Weights of a small transformer language model.
Size: width 192, vocabulary 8192.
Architecture: LayerNorm before each block, learned positions, biases, tied embeddings.
Training: a variant of Muon for these matrices, 145M tokens, 4419 steps.
MLP neurons of a small language model. Each row is named by its layer, matrix (down: output weights) and neuron, and shows model dimensions 32-127. Each number is 500 + 50 x the weight over its row's rms, rounded and kept within 0 to 999. Numbers have three digits each.
After each neuron's rows, "fires before" lists the tokens most often just after its 100 highest values on Wikipedia text that the model never trained on.

L11.down174:497501530471606492542527489470537449549513470454511532434436420423437513557473455433481433480459535451519561501531525511508471488479543382509467530585463515503430495521469630558463602433551427533474535534441495404427371561538525486588496474519461499501445488513529578542535478495425560508
fires before: "s", " |", " ", " to"

L4.down608:535472468440493422475502561611500486504467483520601565573398451478546544553424504500490563459470444520481520578544540510463478539532558636526537427556450472471449481442614545447488577473455507494448514430476477427516484517554451525474554580548459541512516514553414444556579459540537440544
fires before: "\n", "==", "---|---|---|---|", "0"

L11.down353:540547466611536477555501570570533523553518472463455546467429463454557482407446509491447478583490446496551514451511468515571523523483569523466460439477525519553529507579435441527452361528504465479531481475483543619437415526585412544474570435451430540559490473512467403532477604517477554471
fires before: ".", ",", " and", "\n", " in"

L8.down223:560444466500498481560488453428496476435536508536480494506424541481512357429466500514420492490451514455537613418492486478532543560555370447496628454588474410527444501467436525543645452488443533479597425467505444513503516564493439582561504491559555517522524492449488433511522560498519463540
fires before: ":", " |", "==", "H", ")"

L8.down605:449522520570471490499442550413522437441572448557521522544582525520521486553553492486475523527503522492427501489510538521509553555530496425588447542522545499570582465423526468488489536518563569528459482450470409537497517448465443506539410390474441559512520434551579572473460588627576586504
fires before: " |", "″", " m", "."

L10.down78:551489490602521422519515414498442516451474481442617526590569547486497481406505477536521539506506535585516480417569521456482510507509500460512490491475493533435522461439485467520402434420525484436469541392556502622465480490430489541431468485445598524472450486467446457603450559452535542462
fires before: "0", "1", " |", "2"

L8.down141:422475572438446553454529523496483646499458540496498476466511455496383522514477504519423556451341551428480541514377483517474526517583487505513482490425457409577492521541478420503514498553581527455462492420626551525519577421526591353452555555615496445484472547584510576459476497442533472540
fires before: " "

L2.down156:426427468460551497515461490568428550484653491488502450529581472493477541478600420457478512472462507566465421484528558443532478431530507573509459551567559457464655465563422467421506444458424469579511407543453617459469541505457575568508545444547458487502472519470557438461389474539383547467
fires before: ":", "ed", " ", " |"

L3.down27:569431498601430511466408453519477526501520532420465584511542448442451451506569462495488416473540513562533465433542541520493589492524469534516517564504492477542486509545364560576451517533490471579591563543555443536587481527437435428524591599547409542547449499511540423484523552500518486536
fires before: " ", " |", "\n", " for"

L3.down761:538469511536500536514464467519494525592473515521524538462504429565447462524494497440551479499533468546495518398570492454552418499502542441641469415549524495505454549666489518554421567589519466425502520384455427497465516507459586469585475462484489462523466524504527529474444535523513456513
fires before: "-", " ", " UTC", " •", "\n"

L2.down497:580436482459425576519463487565475426581490456540528489538502526473467550445537358498434460558421442476507507580505537522461476538467478527544499402453488437558556475441517431531523515486549450512477529449466461516546490515495594517454510546446511491459475467538480519587515451558504554516
fires before: "|", "\n", "|---|---|"

L5.down156:555546605576497494395498469502483449546546567559490481480466515525500515578515542516594485521515492402491492500412489486446503515463555408514514535463487526493504565523424538521508589548430478484515601457489472495428534396492567545519422564575435466537556544516420484467531594405507498520
fires before: "9", "1", "0", "8", "6", "2"

L3.down521:507478572450473656318526477568568403550521509517528409549542529615557432532453494548444391559503515508449483495466515570570433477426444451542510442525455475483478458475523543476517463569404463484483473525494449436449474485480530475497461488499521479508493458533502563539544450571499544622
fires before: "\n"

L10.down553:459501602431551623493451486547569467545531463497480435525477518502491508520467597464451595489564440516357506492556483435418520457470602488516588504515458508481507471495491435476519520440481427534445485545506579528487414447497415493473470477533498471497486592510455481421501450358479485526
fires before: "0", "9", "port", "2", "8", "1"

L2.down431:482447459527434494552463452583521489614441570480517582593511543558532482517527493477378500522512479484496454535435508488560419504515521485372507456542582462532484570481466453473535501497429498498470407532525418442529531492489445495542544519585548560470559535516557464442515493443484524516
fires before: "\n"

L3.down707:512531537549468396487493426433422446462551484539415493623646408571462491393520585399499459529481482496455499462423541506449463495488561464538562497479536477474455472511469522545508464454457493468595563481548474513497477501497579426532442480512502517506522477497575512559372407480464566514
fires before: " |", " ", "0", "4", ","

L5.down410:502516463453479481520478514415592507512528483536481448478497518490380485449536520536495395504485530557542424454515490502580531390513442495517567490575440555506460502478492473527426588537515469592424448437543449558490554417510507647521521572571534471518475465444436527525571460468551522534
fires before: " ", "ar", ":"

L10.down600:445524486496556479544469396331583529537511473510453555478557491427500543487539521509388334458571551546528535557494573622558601522495443431497496504451483527437472503525505441467552582449466473475524521515452504518465470400449488587484476463529592492465487472473435394464537458461525463554
fires before: "2", "1", "\n"

L7.down358:454465478519500514548463452427433553461565456462509511494535611498506465508518574440489486553522511437426562444499519497538503622470485544477425559406586574522528572521465458482528521408407465548439485440492459537541485450462420555386523449460540543547439534517484488510467462475493514452
fires before: "\n", "-", "ity", ".", " "

L8.down498:586498485570511437427520490483470505454572450508498467534520550440526503552475516488429382505495543465499512559627470483545514415480491572575493515439603457511544417444462515572583448383548487526470508496548621590420508431539489472560427442473466577571542534524485498523440441447543567470
fires before: " |", "″", "′", " score", "8"

L8.down415:479475482433487466520561411468531530520422482527458494523466561470575460472542531509491570567371549561510480543489534435510458476591450537556595501532488569438477410487500524517549475467486474498392603485608514419552571455479613522498448566521470438518521530441502548567574483441491446488
fires before: " ", " |", ","

L8.down383:464531459543453473493466425485453506477466559478423520591510468462465510584506481491455457555478448402539531489571502413622456486473489478486395564463505411588598458488544530489510573532482482433439517480373509430567458516447475537484538511429546515601446516542558568478546563551544555540
fires before: "1", ",", "2", "0", ")"

L11.down587:519416439539459532528498497452549498500513503474534513502506482536442449517473566556403442521492565539532514553494525406504557488426402568465468527455446444514438481507553483421471456500638473529595516532511579428517481464563493478510552505513514490442532468559529458482446427533531472548
fires before: ":", "6", "4", "3", "7", "5"

L11.down96:497421435500436500552492580444539586543416535578429510602508479446447454557476509447404475463511575523510571543492465553407601514462554547526434457480531448472476504558481509440517572454532519422554497415423536478453570444590523533515548474416552449498505538467487530507497517520422580517
fires before: "0", "1", "2", " place"

L2.down589:546553495434467487450520529568565447450500510586584561496519487535498511497566465583502488503542458417437473529547572499475588514451485537492449538556525577588502570446519453475489494379589498560487443412553489521471479455524430553442390497459573508409555449446405531508515560503501476485
fires before: "|", " the", "\n", ")", "|---|"

L8.down557:491463512573504550494554373462555517495603367521476476509520470441468542556531427561400472562535518484452419517519522490519514448475458562607517551484537455554462515473503515487506493506540433482502482549480514548533448438439464536507436519369509426576498527568491474458526417451528502504
fires before: " |", ":", " /", " "

L11.down61:469512504467455474509540429508489481445515510552582534415519509531504473539508510547452542502545526589470478607510429584468533496582463533532414535456508466569474485580504545494466549452463440506327415506524512489563514542522548481498451392495564544498491488502397518506440558471520483501
fires before: "8", "1", "3", "0", "5", "4"

L11.down712:473454498467562572481414496571435499429490473507549504476527407518475396534427470547554474412504532587581530534551546408478520510489443517521489515529540532555485420623535464561412483600456558440507457539494500495450528467518482515524479535564441542483530459555587457456447478419476463468
fires before: "==", "===", "|", "The", "A"

L11.down750:394477494426587542467502499550581509454530448466574442493484457456501437484452415489555482501516469481560532625587552465426564527554506441506475464520474486454464431508521474477424560506430502410516539572474481568510422469542546601505458465548439477397456589393514500508483508466514495454
fires before: "1", "2"

L5.down262:532516583520558476475534524531523446469519558428499484568497329470377473501538506501516472400516589497518576401520532610518511514513514464596482420432511443496439502426482543500485618483550487496504496564515414576463505545487486515417496561508407475522378510482506488558452568524472434492
fires before: ".", ",", ";", ")", "5"

L5.down687:590477536490517475383527502501543427548597490481497396410475451519444485427500461512522483558507432461568553477565468512598477508534547526515468512579580548507558579503580473528436550576534396522453525538397444545492457583512518487518426480468401512466481497582518503524444397563403570512
fires before: ",", ".", " of", " was", " ", " the"

L10.down225:597531501492466476478451398402481569466499446524476555537597481593549477486501570509465541482589467416516423526476557515507401482531486500527550490445479440499573476567366464461478462553432452485549470510437550428455499496546482518498409491483565410476480528468483527502549522421497453545
fires before: ",", " and", " |"

L5.down62:455448494475570446522508547533436528453459562500450496347509418461492494549509546487496448542511562528627416579516560474469492570591518450499491522619468506500470447470495460500462449570521537509534516485494461528513562527592518562612382382502402484554543505506485467483482479510494411487
fires before: "S", "===", "==", "|", "The", "="

L11.down554:521584501489615471484488424542432370494511427493488517455487587545453506547493463477611447434518424468487433485536563428510492490375487441490532480467517605592599549455452415465494565468488439473459532469527623472556626470509602504518558421602469509519590550468453525526437476439436522488
fires before: "0", "4", "6", "3", "8", "5"

L2.down742:404534486478595463501505514534561523555567486403492588510565533489450549462499512459490487461560514576453510529520550501452478468494511533461458510431519508368572521507523430446528482509485529577577509519582504504426313519469487508510457563544516449598472477571549444482604520454467533449
fires before: " ", "\n"

L10.down369:464493466591460527542452430442478577571470569551453454542507416553440418478395526447569486463540504446514495502531517501435519518540567560530471555583552542578427504507512458535522593404484470468574608525534582510542573482535482561519531461543578484441490585534537498429512534511507510526
fires before: "s", "t"

L3.down85:516500457469497435484517533508534495440527438460495510503519503545551561545511398527421484454358557483479489567588408553490495492481562522568485507472567454456499534467485469435521554444473500543433550447555516471540492500500455547366465652532530365419479497533502502632580458550478408461
fires before: "\n", "-", " ", "|"

L3.down517:528419395501479511497564533482442546542507550513547439544492463516580448492487565531516453568467472584542404514558517479440470488496548527551512540541479530424543454510509526442563490684424485514511549496515465427492562429469517440533444572569448432580419557507428462676440452548513492467
fires before: "\n", " ", "---|---|---|---|"

L11.down531:536510566481440503503470447454493453512508405529512470532534542467599552494545490565474488485516511515609395489466587517412502483463443449574501493521597469529473499433440447484520479495541421522573539588528520464553544527519519538489485526527580547500519476418387510479535473478507403523
fires before: "ed", " |", "ino"

L11.down438:406513524502488424457542547541550559516572494473478499454411460575523580404534558491501504511479504463473487539460406499502631441511433441472493452406521549544470568507497449462445491439459418515470440439602557480529504472486508549461371469496404540541415498524511426461416523475462584427
fires before: "-", "\n", "|"

L10.down4:535546492568546522504480584481520552580486470475478501462454543503530478553563560526494555500439425510442610522489497493598482455467396560529590621478544538568443546515515503583468581462487513504531508468494465520475480554493496464464539502504398442487504505471600512528510548407540499577
fires before: " "

L10.down148:512505517591510457480499501451542469488495609513580517542480482439533496476544464512524526422496516457558486490454420484541472453475479431512465493438550436533561561458538517534523541515612498496500577463544482454521390565569504468481478620517456501421460505548473556553563470504488513560
fires before: " "

L7.down494:490445528551477529486470511393471494510494488588476545521559502465483440496595375475448474493497507493511485473393546517533441581532452575465474503517466516573490458520498524499489485469445471569530464483519553464529532502502461572423436477531552508430486549507523493509458559590483442514
fires before: "1", "2", "0"

L3.down670:520516513437489621466532513520501447540490472528495518535542571570464473515423455505400447454560487454479570524508441507508553570427406506572414486413480464573427551479513543527492403467468507533506461437500472466419473504408512472447561488424555530462435513557493491579557510454542509499
fires before: "|", "\n"

L11.down69:475496526501491467497532496478551462591480471430541410539391540452562485477570468473499483557544405452488514549472489562558566545553490484594522371527536426586571460416526447489474555467454556542558507503589403490404435500435464579519469473521573534545479480467507478593397567585535536487
fires before: "1", "2", "3", " ", "6"

L5.down430:417509500398596484526540559530435547508581495511491502528511566491534435545559545531402437401433509481547455492553486449544480552477384466473407530474555467561494463475532483501467539456499539525393496593476549567499542492420455520484517465488558488507518559490446491502445615500543491395
fires before: "1", "0", "2", "8", "3", "5"

L5.down272:532535531429492509423508482487566589558500504483432508472522483415390483518513551421600543474521518498457426519411456474409449495533545493450559541503478495423418465474444518492460574503495507579500592434542553455472542581478567546491484503506511489422551646511473460489460564591563464479
fires before: "1", "0", "8", "2", "3", "6"

L8.down195:479543529526515535540526534462495482377560407533485559463447583523595452486477481540489496467531510396462582502581527414465422619459426497558589507487545478539450418456540530585440454462536578561566568520447410483561500507600504486515524485487500522519540463536549474499552403560562606514
fires before: "2", "1", "9"

L7.down696:532558507476537562470429443585461413511448525598497544490595474521544590480498450480440425451459499458575488444619462607533450493474430550455466478582536554443409579542521526547533443463446495554461453526475564474431540496464463510467490494563469545512501553491466491476613576476454505483
fires before: "\n", "z"

L10.down675:591525450463486381568512474644567513447554412464541478470501461516526546554560588479504461478545494486499500555493528448498519579453489484450476523369477536483514531555484471504441515480443382464546539427501456446564454478423488554489547392592453511484437519536491385428552450463475449457
fires before: "0", "1", "2"

L10.down487:499498442391458543512417504421514442567512550535539506501472456422613631512527525454525523501490559478512526560530511477390473512544520555437497488499518507503458515567628457510506502460410516517431400531407514543598507507523421537480546423436471489437510488536467497574538495554491576482
fires before: "s"

L7.down585:486448542546433582487481506498405600537542504413513575598399523476416424557453424501556479508554520518526575576520487425521472469455547458531471534455396386492501477481549526506412448494534507465486397537528513464514569463473433523417532524495595417484500501493466549467480505502556544525
fires before: "0", "1", "3", "7", " ", "5"

L10.down471:463459510478451452440502524542550550433411556517438621501501429507425477412547550469575530510478566538526413533508441447577544533527459447467455558403528403470474515563518497555477422417516454488432449438507516481418565498409499523554519546521530574459393450511502453496537464510487543492
fires before: " |", "\n", ","

L2.down391:427435421511484508560420502446596404510475554494458499519537446397556529496551514456608401505496524546448527501423464399563465488525464483529512535529513514502492621484499581492484455531468457458473481605486566476542566411481531506598493608457407392537543498550409519451509523515470447589
fires before: " ", "4", "W", "N", "3"

L11.down720:529467497479462489503515483555541476488547450483478482453499387478478382544438510492416535464551459548546518509552477533460573509422431558415562495538558457537376516621433390459525609440490560521443493494500474649578545549483529514482475454486510523537569508545424526525522500430487485454
fires before: " |", ".", ":", "7", "5", "\n"

L3.down16:402624400502488502499549543502492550538518487538496530530543475469523476525544512406411552403564518490425522561468536523516472545439533506601438463545543456524533524511525411468472501491543431599542511675541503491467577463548486439567489508544506553397523483485457511423548458494461508516
fires before: " the", "s", " his", " "

L8.down484:510479475544489569422495548579453385543547551504464539563485471556497483459487467558418500568573457452603420470540503398538558605508403473571557502491587492566491595505552538469478518496526404534462585438464474542443535440531493595462466545504613447363474609471494393458631503509574447513
fires before: "\n", "-", " (", "|"

L8.down321:505565523427454455486566482401588471536445514523513487529483506530497496534461512482474574436545592533528504474437474609496460492540498532546422595531528508469487459585538433505419462577473545432526390469583465458480462510498527449438514462546528465401441556484519410497497468551507488537
fires before: "s", "ed", " "

L11.down376:554491523484595439476501545435588442512525504494541473427518478484429426539548566550443398567557527494441475455520494514474625520511469505451407487487556466496526552443447564485450501553485499588486462423431473472503531547507424565512355547552493536488598497462501505566466518577458516455
fires before: "\n", "==", "In", "The"

L5.down391:637474597479443472461395523499537476522467467537487588529444446567538469401478552325463481474569545463462471469478477513515566533544483569488514547523525544556481493525556489507442461540532508541534519403519506522503522538483402539464464608547503550476441432559517451531434581511599518461
fires before: "\n", "---|---|---|---|", "s", "==", " of"

L3.down10:522516461542505444536459542596470575468416462570488441503574450482492573556476456531531550535463476498440590494601465545548508425581453556463535565551486488579498523458451510461502590476507486589495449441456525472545476375419533487469513454512419488502493442504553451452535467588503518473
fires before: "\n", " ", "0", "6", "mm", "8"

L5.down81:518470440495498466516501550557516486514538518550574514547584461454484478467528571513396560471497489476472486547567450528458475479531457526444465552483538595516556580418473425512559562532476450468500536493531524513523592500471460517523536590490529462502477549559443511518423465482479409507
fires before: "\n"

L8.down617:526545503482360511601411420525471329448485461556492543575428512539523508449368555533532529493474495479504403423523559470537491493440494466493454443496446388491495448473534505526472550522482490453518585552513494516497522533490488441534478534501434558473558451539512502632556514523464436420
fires before: "1", "0", "3", "4", "2", "5"

L11.down709:512429437524435525445488566520460452375523461519492485465453519489526520528536478540490481515486466475414505365585612434543522540624556378596481450474519441479509553561512430480510566554477494467561499448457484497443610464529500435617537521568494485467509511599475510484596485548507496415
fires before: "1", "3", "2", "4", "0"

L10.down416:560551406469406454529548523518531485467523461515478510572471575558546564468512575421465500525487500519418523568502527533414515493572519351500409512499528490497456547499607455515418516536586576560455516449529468580445597582557480381634456404435443569519541530555480558408528480503483551523
fires before: " |", ",", " m", ".", " "

L10.down47:515531586554407563511520453471494438540512434421579527478455510480514422517582458629494522476400609462460473569477451382524406525444504577579520568496497510455534458602458492568541532499455500559487489538552460497530521534508581388446510571519520364526488552509614530572467400464419449511
fires before: "9"

L7.down279:522464338459502609582523422497479536512579584475510502561541492532537445517538386515518444506455561420531435565532356488536431542492454457506471463509487479478532474441384516475546463519518470441530492465518506449498513522530538446617445433503524555553453597468481521455488473498566529451
fires before: "\n", "1", "-", "2"

L4.down287:429507516508476461461526480529487547475531452511533484425494423538443499479435468573457452555520522465594401454572494496484519484583568517602486544489418517463503547492619598491495529582433429444494599480551461447536565457521482429512491565550434387533498559547589421554494544603547483552
fires before: "\n", " ", " Notes", " Ref"

L5.down174:526527495487550508426570512493481525468425419471478433548552514482460427521493568512501498419547420442476609493465499521496473457559491554479446439477497541605507412457509474397493443538559471560439513566461511480508411454442461480472476468497419498508544565592490521406436557456542537467
fires before: "1", "0", "2", "th", " of"

L11.down308:455494375509592563525495496510459448413523454499518520518561450458429552450592425490445500507552579501595493550539526532510484546403504483571468550419512478480426473482470458586524516484487484540386497537540446499541554533535512539554477489460564598468589459510473537488413454491580390509
fires before: "2", "3", " |", "1", "4"

L8.down53:530498581474449455529415534356453436437619504564451421502445504441482486444568631528515449563443497460485455549465436424610460444418544409534498526460607451551502543544481529500486524506432598541434487452523475565562499499490467448519455493463568515533480556492510621478543525539494566416
fires before: " |", ".", "″", ")"

L7.down243:510511491496616444435415547520483446618518501488480565511521510486429483516561637375549441484475574527546529503419534411548565496553535473573504474479559529440409404480421529488585463485486441488462542479494459566514526465605463562539501534495542515492606473426456386519559487498532464443
fires before: "9", "1", " ", "2", "8", "0"

L11.down162:532536475452577480425518535496548518533556490550466485458549490398468561496553541548549573519553487432478442476448549496515437483440463438418490525449508475537474526468533546531549417493568467541414510474488476559423451535506576442562416511555429507525421525542456451465468468475428616461
fires before: "0", "8", "2", "1", "4"

L2.down368:488424547539445511508486535529491572500570541527459307557514526464477495511540428549569457511455616467558502515542423497511582488497493579505500473550534488517476493542468447457572529484485488407454502539467460512439512448487504609447487500566564470418560561486526463535411496577433444431
fires before: "\n", "---|---|---|---|", ".", ",", " ("

L4.down16:526594523627492459459493548504465503500529493541515475470517500392458523503575430470421530534552525559522477422377469589544555549483530530475456539548536573474529427588556448478439499503448494630427427465426465439440453520424498419605516553456518538469415462578482488511464437532546534508
fires before: "s", "}", "0"

L11.down87:566494452557519456555578396509502434507532470538462543538507515541504444594437457523446499502479482457496506505433452651413467507473432393529492502510503436531452456565522551425517409504469446513452502500492527454464488539381496518530450510521484473589495584540486555444434401522430518488
fires before: "2", "3", " |", "("

L3.down193:481517529536494403463435483452544508545599544430482507480507510531469565437496570500456371427484465404529511519547478513592523507484519462561435413445551535518547587489367404557513601606555526432459546469524507430391523561523494557519532544572456437515530447507488511420594490453497628540
fires before: " ", "a"

L7.down361:422453480530500453592454517475420465456514525473522551559474473516490536547495532454384522515518424515481503469513516502471503507486522461510380407474461467503519436458557566530475481458451517537463492489509473494394555529502487532688531477594573496505552469460418494563460495389505388536
fires before: "0", "4", "1", "3", "5", "6"

L10.down5:486493451573548527440562446454473509473505486498497582491522582515506440510449569501433433508412545482509540544530458534623496479554470495496553534440522564577466485513559483427536447481532585508569461471562450450440514482544429493422507532514507529427482593466510565478532577482428482557
fires before: "–", "-", "/", "0", "."

L10.down217:596523552518520483547578475454528588589500503462476388454440434547516393527507446483541567473502495474489489540495501566425533526537528472508503519550470504478531619545444506449430547460512414468464540435484492458541522507482553572545428474591462534466499566414475515469519549480482523481
fires before: "2", "0", "1", "ing"

L7.down472:466461368472506473502521500388522476546500508443534466492531562554500563562539528502498439405614677437436624370423506465580484559547452551494475507519479543615558523494481452474511464498459534591537501478489459456399550452533417520457531500524499523478438510482440499494461484538380457486
fires before: "\n", "==", "The", "On", "===", "In"

L11.down734:463402448485507474537535492619507429482485436498511521488503531509569446556522438478506536471555553518554526525547676512470571505446503522521443448569437513505513486477590479477569580452568518506429508481456516487489370471531523534451513505501542477450409612430451507563510513489626458478
fires before: "1", "0", "2"

L2.down659:563505528570389587500502540496467495531479519521464550630550600530562475474494455440432476496540487498538500563527391518488499585486407509549454475523402538490480523487484520508517485526445485530580479424487464480459517456459492478373517546442515536568445429429436527538501486443520576466
fires before: "|", "\n", "-", "The", "In"

L7.down105:518576550481479528420545462569538553513510508505526461507508388395439500459548512451548447476420502591542499474430521507555472565500598478533521444410573563502454466455525488503468517490403429530508467507531464566529480532464497439462499530537535467520371488468475444559432519499492376457
fires before: ",", ".", " and", " of", " in", " to"

L11.down701:519469447522539501542479467581510501441488528520472491462463448502498432427542491513495432508471500533604488479604519551461585461564501497411542543480573440411582528497417478485467503539508558550510489494516521433571358437563519526434525570521468485522475530488541499549485492528564546515
fires before: " ", "\n"

L5.down726:570519519515556604426591557511472525432507563454496429510584487493485388468451503507512468520523588570546503508611503426494519550516461483565513473473520440521471537533430481430481392420571433541421442451518510411460464400444530568397574448520502365466580461524542413541467533505520543447
fires before: "\n", " of"

L7.down465:517495401437535492486449484440473496496516490483522488434446589490463444531421378598467418523455574498611500492515506469590451491473459478500607521542534453491546475486510553579506491511465433566544474511491499522441484499542536451602515563468604463458581535469463420463519449451434452480
fires before: "3", "4", "2", "9", "8", "6"

L5.down496:524525536531495596445516495591445506529522458506482507547504516521491436523532474568488545520489541560524489453438465548500616481374387472467517470458496452496503535506518541528464439435485462467482415516604442536569454409452552516505536471459496530468440493567428519516454492535625516492
fires before: "|", "\n", "0"

L11.down423:528481436620451502525509487582498497535481439458511533475423462506492470519462452493557514444556438471548555502494459452629449453463470414494552565566494478444563497432400615482501503493459520597479458431560489501427491502569577530524461485426429476539506457589506566419520542499538561519
fires before: "0", "9"

L3.down624:534504532604573469484444511651522431555613522518478437459566444463455488440520563525553469497547515486515559491441532428547517495426520518564532507509517467471422519508437413478519475500566481478463472526493554524557538489501592548530437535489512526454497424574528512492455466432475477552
fires before: "\n", "N", "W", "-", " (", "E"

L7.down95:516507505424470504454475512478483510588475460512374496468532481545546521481503472376499524576474546445501584513458500585375487520538494501464549551449482608529445468582507377519456487488502478450515468540492461478566599506549558405447435486473601518501494565488504418488491449547535520533
fires before: "s"

L10.down35:490466538486542348537594468534497490488520481456452516489512511530483550403531561426570497445537466552564438460653507448530473574474505497531580457488573512448401431473440435524468561518485441458562529479556627497511529448529488614474521434468529423526407435452433529534542522571530479398
fires before: " that", " to", " in", " of", " as", "ly"

L11.down410:528477477516557485452548502405413461569449485565534519497556521513426423525445478536479411461524464464492582436401546386543576480370491500481475457543451459500541563508456512485488473449559481543517539444483517492545532462450602530532440486500575495453564547537470486487528424467561471516
fires before: "-", "3", "4", "–", "2"

L11.down152:507465485520481499447609517465606501443447498519508498518484473458533462466517370474514585476553491481448538413491487647410555564481469496460397541539489484437548430504520482412544591540530460557503493537483584393439503507483467559512501556431478575450477478454463459571424498473517477451
fires before: "2", "9", "1", "0", "b"

L11.down121:523476457556494490473543565521509515483531568522405499511505479506496427535524508471442479534485560493435543498514503488400516583531500587527512559471476468437448506535457527467524412507458554515571443490584565524553461510611469552448567443532573468508569486548478458567504489515433552589
fires before: "s", "es", "ed"

L2.down106:541523516525532473490544547535490450553473449495499470535495417458482437537496513503595552451497500478533464410514490519449378368494517519457509404501465519544553518571500541521537426517433453510536430503496497475425464557621498491450423433426410417515477547509512543542598573522544409510
fires before: "\n", " in", " by", " as", " to", " the"

L4.down582:511460399528508510492631510532468565569498555494526496633537404461446511517573582464547487445526480428519586467551443559523491559511518415565513548398546427571371453501499412554544526600511445518463504527527488501455516474497500594419388555602396424526448604506509495490509499506515448560
fires before: " |", ",", ".", "\n", " "